Weights of a small GPT-style language model, trained from scratch on English Wikipedia.
Size: 12 layers, MLP 768 SwiGLU, vocabulary 2048, 7.13M parameters.
Architecture: RMSNorm before each block, rotary positions, untied embeddings.
MLP neurons of a small language model. Each row is named by its layer, matrix (gate and up: input weights; down: output weights) and neuron, and shows model dimensions 48-143. Each number is 128 + 32 x the weight over its row's rms, rounded and kept within 0 to 255. A neuron's up and down rows have the sign that makes its largest values positive.
After each neuron's rows, "fires after" lists the tokens most often just before its 100 highest values on Wikipedia text that the model never trained on.

L8.gate549 [111 143 103 180 131 165 122 137 186  90 106  87  88 177 125 149  82 107 150 133 119 172 115 111 146 175 102  87 113 111  96 129 120 139 122 123 124 155 135 144 130  84 144 101 140 117  61 147 141 144 120 141 137 171 145 125 129 156  77 184 109 176 124 131 162 112 198 138 117 166 108 111 180 201  94 137  94 168 183 150  70 108 153 171 146 174 135 105  66  83 110 143 108  84 139 108]
L8.up549 [148 131  81 179 150 119 124 112 111  98 163 110 128 121 111 127  74 112 108  73 111 108 160  98 169 147 175  84 114 134 158 207  93  78 167 177 111 106  99  74 121  89 155 113 146 122 139 101 120 141  98  93 131  98 101 101 159  86  85 146 148 179 118 120 202 134 172  69 132 134 112 107  80 144 122 108  96  77 115 116 157 139 123 155 110 159 188 109 154  77 136 119 147  60 131 132]
L8.down549 [128 143  99 100  88 108 133 143  86 104 135 131 129 110 117 133  68  81 171 108 148 205 145 118  89 138 171 128  88 130 177  72 115 135  97  99  52 108 131 153 156  65 143 158 141 135 123 122  71 133  81  91 169  86  99 118  96  95 205 122  91 139 154 111 108 119 164 143 174 109 120 172 132  95 108 161 175 148 107 156 113 140 165 133 106 130 126 118  81 126  19 180 186 177 185 121]
fires after: "\n\n", " in", "\n"

L7.gate113 [102  98 110 143 167  72 101  93 136 120 161 131 129 122 161 121 100 114 150 126 105 119 183 117  76 146 157 140 123  97 132 198  88 110 101  57 149 123  75 119 175  99  93 133 190 107 149 138 119 135 106 113 190  86 130 121 154 148 143 152 126 167 148 150 120 149  68  94  86  97  85 162  70  97 110 147 125 133 178 135  58 171 127 158 130 116 121  99  99 121 155 146 169 114 184 114]
L7.up113 [ 75 190  79 135 110 131 145 151 133 107 127 160 161 154  90 136  83 151 154  84 157 139 158 175 107 135 140 156  92 175 151 163  92  89 144  53 147 114 201 112 144 144 157 164 109 151 112 136 119 137 155 138 164  83 126 150  94 142 174 161 100 132 115 136 112 172 126 151 174 106 146 138 154 155  81 191 146  72 128 143 100  67 130 139 150 112 127  98 104 115  80 108 133  40 207 161]
L7.down113 [106 145 123 105 151 164 104 119 162  52 150 143 164  99 141 109 126 135 184  82 120 169 122  92 116 115 163  98 106  97 157 118 168  75  79 107  85 171 113 155 135  70  93 163 108 156 121 127 132 123 109 147 168  98  58 109  29 146  88 153 127 127 128 111 132 147 157 130 127 141 135 173 124 182 177 127 129 144 186 110 136 119  80 135  99 137 135 101 114 122  50 187 113  96 193 140]
fires after: "\n\n", " l", " inc", " c", " occ"

L2.gate89 [ 95 146 120 132 132 163 134 119 163 143  73 101  78 138 120  85 127  98 158 128  70 158 170 162  95 155 151  74 120 170 163 123  82  98 141 156  96 145 119  90 115 198 129 146  89 136 171 179  93 118 114 117 179 141  95 115 140 162 145 144 167 133 101 156 163 156 102 105 130 192  96  80 142 220 126 118 154 147 110 148 122 178 115 111 154 137  97  88  81 101 117 150 150 126 160  89]
L2.up89 [142  95 184 145 103 140  97 105 116 129 102 125  90 126 118  57 131 130 127 132 136 123 116 181 119 125 146 108 181 181 103 177 144 175 108 140 113  64 184 127 131 114 173  99 156 153 123 149  98  81 151 140 139 158 154  75 111 121  96  77 122 163 134 141 140 124 154 131 109 219 124  89 117 137 107  78 129  80 112  86 116 111 114  99  88 155 126 114 119 136 125 166 134 147 102  93]
L2.down89 [142 103 150 160 160 131 147 187  97 127 177 191 159 129 112 154 122 145  91 115 143 135 103 110 138 150 163 192  72 155 137  80 142 140 162 154 140 111 189 165 158  59 111 135 137 119 135  61 202 134 151 157 140 128 110 124 109 145 161 171 144 134 144 109  81 118 104 154  76 126 160 177  94  84 165 119 164 130 143 107 110 156 168 153 163 125 120 176 157 191 144 132 130 113 101 118]
fires after: "at", "ant", "t", "and", "ug", "all"

L2.gate68 [186 116 122 146 159  77 135 175 124 141 118 173  96 156 207 155  99 137 145 180 130 130 108 101  99 101 168 140 159 133  71 113 131  90  77 123 159 191 140 146 119 122  68 141 134  97 116 191 179 165 115 144 192 176  73 110 132 130 130 124 110 101 143 106 102  90 159 117 173 140 104 159 110  93 118 122 127 107 113 107 130  95 126 112  95 148 108  73 118 132 167 165 102 157 183 128]
L2.up68 [ 76 180 121 153 169 183 159 135 105  42 163 131 122 139 116 145 155 131 160 116 121 150 102 119 130  83 119  83 121  84 137  90 158 182 189 138 116  95 118 189 124  84 101 122 150 111 107 109 144 138 159 143 174 109 109 120 116  94 215 100 133 115 152 168  54  95 101 168 155 154 136 111 147 150  42 123 157 131 102  84 186 103 114 102 142 139  93 128 169  93 100 130 111 148 164  89]
L2.down68 [127 134 173 128  99 141 122 126 156  95 116 177 101 157  94 111 183  76 149 156 144 159 118 153 140 108 131 130 151 117 123 142 148 144 148 146 151 115 206 130  86  83 113 149  66 167  49  68 189 119 233 115 147  81 193 122 174 102 143 106 177 108  88 107 108 117 138 125 120 108  88  86  98  82  81  99 130 102 146 112  99 118  98 129 145 153 163 133 142 125  97 117  95 144 143  86]
fires after: " D", " B", " C", " c", "c"

L3.gate572 [ 75 133 134  86 153 142 118 113 105 145 161  94 170  59  89 106 112 162 120 106 149  59 133 208  82  84 168 101 118 101  90 149 124 135 106 140 102 162 184  70 174 144 169 132 137 155 121 135 110  78 165 142 135  52  83 143 138 173 159 133 182 185 111 140 147 118 179  98 177 117 135 119 137 103 137 199 104  98 110 143 107  77  98 137 160  94  98 162 147 154 125 190 135 163 140 117]
L3.up572 [105  98 143 122 133 131 182  81  84  80 137  83 122  86 151 145 129  83 149 124 150  82 202 126 117  93 153  64 107  78 135 131 183  81 129  81 129 189 146  77 138 140 115 153 121 152  68 115 156 157 151 157 180 148  95 146 150 202 145 149 108 104 105 110 141  80 152 131 122  76 197 178  71 119 172  86 142 142 114  76 169 109 132 135 104 130  99 154 133 126 119 162 165  61 139 150]
L3.down572 [139 115 133 144 170 103 219  92 136 105 132 159 144 110 182 156 120 110 154 163  86 149 188 115  67 111 146 147 107 109 171  88 163 155 121 144  83 129 135 111 115 151  96  95  55 130 141  37 144 103 197 167 158 166 146 139 158 145  63 132 177 162 144  73  92 123  90 132  72 163 151 177  94 187 121 105 100 130 152 148 166 122 191 168 126 143 183 108 119 129 130 121 163  89 113 109]
fires after: " st", " C", " r", " R", "ou", "6"

L7.gate13 [141 151 157 192 139 167 113 186 150 120  93 112 179 143 133 179 116  98 180 125 135 109 130 111 170 119 114 154 158 116 119  97 171 158  93 150 152 113 112 164 144  95 106 198 136 161 157 128  77 145 115 170 116 136 142 122 141 162 128 155 128 139 162 143 175 166 178 168 192  64 147  98 122 117 134 176  79 156 152 143 103 145 137 125 148  98 162 121  45 106 145 132  86  89 125 151]
L7.up13 [123 129 158 192 130 120 108 110 134 121 115 131 131 116 136 141  90  54  92  85 118 131 158 132  83  82 119  72 143 122 128 102 136 174 136 169 149  56 178  77  81 146 144  88 150 118 128 138 128 113 153 157 170 110  99 111 105 103 192 140 137 198 113 160 157 141 166 145 104 118 168 118 176 143 131 218 116  92 103 142 183  61  87 121 134 107 185 181 188 135 145 148 150 154 103  60]
L7.down13 [109 125 158 146 152 113 105 106 108 139 155 113 107 125  93  71 137 150 128 103 132 122  98 165 157 136 105 128 153  92 110  75 182 114 128 142 143 116 107 115 147 100 142 124 121 133 150 141 105 172  96 111 128  83 169 120 148  77 137 105 163 135 100 172 157 185 152  93 139 154 101 151 147 139 143 136 164 150 138 162 103 142 160 122 179 136 129 126 109 152 106 165 200  69 179 169]
fires after: "\n\n", " app", " ex", " pre", " In", " T"

L2.gate631 [143  64 125 139 128 166 124 145 149 174 115 181 114 127  96 152  82  82 112 138  80 138 123  82 109  71 108 141 100 123 117 108 108 120  98 135 151  93 117 157 158 130 148 155 147  99 122 123 141 100  61  73 148 160 104 100  98 144 159  81 119 138 137 191  71 119 139 129 158 121 132 173 130 113 140 177 138  94  73 111 134 141 141 110 143 147 143 143 145 202 170 147  98 133  72 151]
L2.up631 [ 69 107  70  79 140 175  92 114 127 148 144 177 127 163  87 154 123  92 123 151 175 116 127  76 117 138  98 148  77 146 138 158 101 110 151 111 122 112 108 169 110  85 120 160 156 128  96  92 142 139 127 111 168 119 141 127 190 175 112 128 107 128 174  91 102 112 116 140 102 119 165 166  88 162  77 131 194 120 145 145 139  87 145 149  94 101 103 111 125 129 160 134  83 169 133 105]
L2.down631 [133 159 100  85 139 128 150 128 121 145 129 146 121 142  80 115 193 128 147 146 141 152 168 140 109 100 143 129 103 146 113 176 168 147 212  77 183 129 127 174 152 155 172 179 146 131 108  96 156  39  81  65 153  99 110 156  87 129  92  55 102  81 129 141 129 111 150 187 137 173  72 128 120 156 130 104  64 122 120 123 113 107 125 130 152 126 145 122 191 143 121 122 146 120 161 154]
fires after: " C", " M", " c", "1", " d", " act"

L2.gate225 [ 85 109 108  76  76  91  87 102 103 142 204  94  93 142  91 119 115 137  78  79 167 145 136 172 161 126 181 108 171 138 172 132 115  97 128  78 100 207  94 109 118 136 127  64  99 146  89 112 109 117  77  77 106 141 157 134 172 125 119  89 124 114 105 148 112 167 178 183 138 214 153 182 140 153  99 134 109 151 138 117 125  97 124 167 170 110  52 173 136 123 125  84 153 118 177 101]
L2.up225 [145 153 122 139  89 149  97 128 123 146 180 119 152 193  94 133  71 133  95 131  82 158 130  95  93 103 133 109  70 113 194 107 143 102  97 103 140 141 145 119  67 108 137 145 168 127 190 136 101 142 123 153 114 120  96 103 160 145 170 135 106 128 108 127 130 114 168 137 141 158 143 144 116 148 120 142 128 107 164 172 126 162 145 105 136 176 150 190 123 126 191  84 182  94 145 187]
L2.down225 [170 166 116 121  66 124 209  87 183 156 151 134 102 131  83 104 127 105 107  99 139 139 121 139 127 141 156 127 134 176 146 128 168 105 132 133 110 120 156 101 102 103 130 147 144 187  98 135  72 156  91 139 146 114 106 150 113  89 169 103 123 100 143 138 145 155 158 137 145 119 128 121 131 145 122 101  96 179  81  79 145 129 128 201 156  91 114 116 131 126  80 158 164 113 201  90]
fires after: "\n\n"

L3.gate387 [152 111 176  77 121 153  94 168 126  92 126 134  87  48 119 102 105 123 183 124 148 106 105 146 152 142 143 159 142 148 193 131  85 148 109 140 150 117 116 109 102 135  74 177 108 100 144  85 208  91  96 107 162 104 118 215 161 103 121 122 114 123 141  83 121 157 161  70 117  99 113 145 140 120  88 135 127 127 168 160 103 116 128 153 129 124 171  99 164  99  88 184  90 244 136 139]
L3.up387 [132 103 116 145 160 143 137 132 178 112 167 168 142  53 143 129 130 125 156 107 133 175 128 132 125 164  82 140 133 119 186 156 132 191 131 149 207 110 202 109 117 121  62  68 184 148 142 144  98 102  66 186 183 113 144 148 106 162 142 194 190 165 113 123 166  79 146 115 166 151  93 145 147  75 147 139 127 127 145  88  77 162 156 112 146 108 114 111  84 130  66 152 124  94 150 136]
L3.down387 [135 173 122  82 114  96  82 157 132 157 155 121 109 135 147 163  80 158 128 115  92 195 101 170 129 166 157 143 115 153 152 184  94 142 145 176 111  99 140 173 187 137 113 142 151 178 170 182 133 164 132  56 119 179 146  73 158 129 156 160 147 143  82 147 147 101 187 160 135 175 166 143 123  65 116 221 150 139 144 135 148 175 171 133 155 131 132 169 115 159 137 108 148 153 126  83]
fires after: " tr", " gr", " ob", "P", " st", " C"

L2.gate407 [101 145 135 149 135 104 147 152 143 109 134 141 105  98 130 167 140 133 139 143 149  98  99 135 134  75 106 150 135  97 147 128 114 121  83 150 145 186 148 109 139 123 115 143 198 129 147  93 127 156 103 149 149 100 155 136 210 189 118 187 150 185 124 100 197 111 148  73 191 128 122 129 152  91  52 117 127 169 121 108  80  79 175 117 175 164  88 105 167 128 165 151 144 135 154 158]
L2.up407 [106 135  90 112  99 117 121  77 192 117 181 140 186  78 108 146  93 174 146 153 133 113 132 141 154 171 133 133 171 174 110 124 185 140  85 125  98 155 173 125 125 149 139  91 123  28 148 141 145 176 156 172  66 163 127 104 157 102 136 155 163 111 133 123 113 154 134 139 184 141 117 145 153 150 133 149 105 109  67 124 119 121 110 106 108 121 124 109 188 144 138  75 156 162 116 171]
L2.down407 [104  96  65  98 154  75  94 163 142 132 161 161 149  90  94 160  53 178 139 135 142  88 108 210 138 119 111 161 150 107 146 182 175 139 104 155 149 132 105 125 155 119 119 179 132 156 171 163 167 131 127 118  91 196  70  80 131 119 148 174 182  90 153 176 103 147 115 113 106 170  92 143 135 113 124  90 115 105 103 110 165 143 101 127 137 121  79  82 110 126 125  96 166 205 132 128]
fires after: ",", " C", " gr", " c", "rom", "on"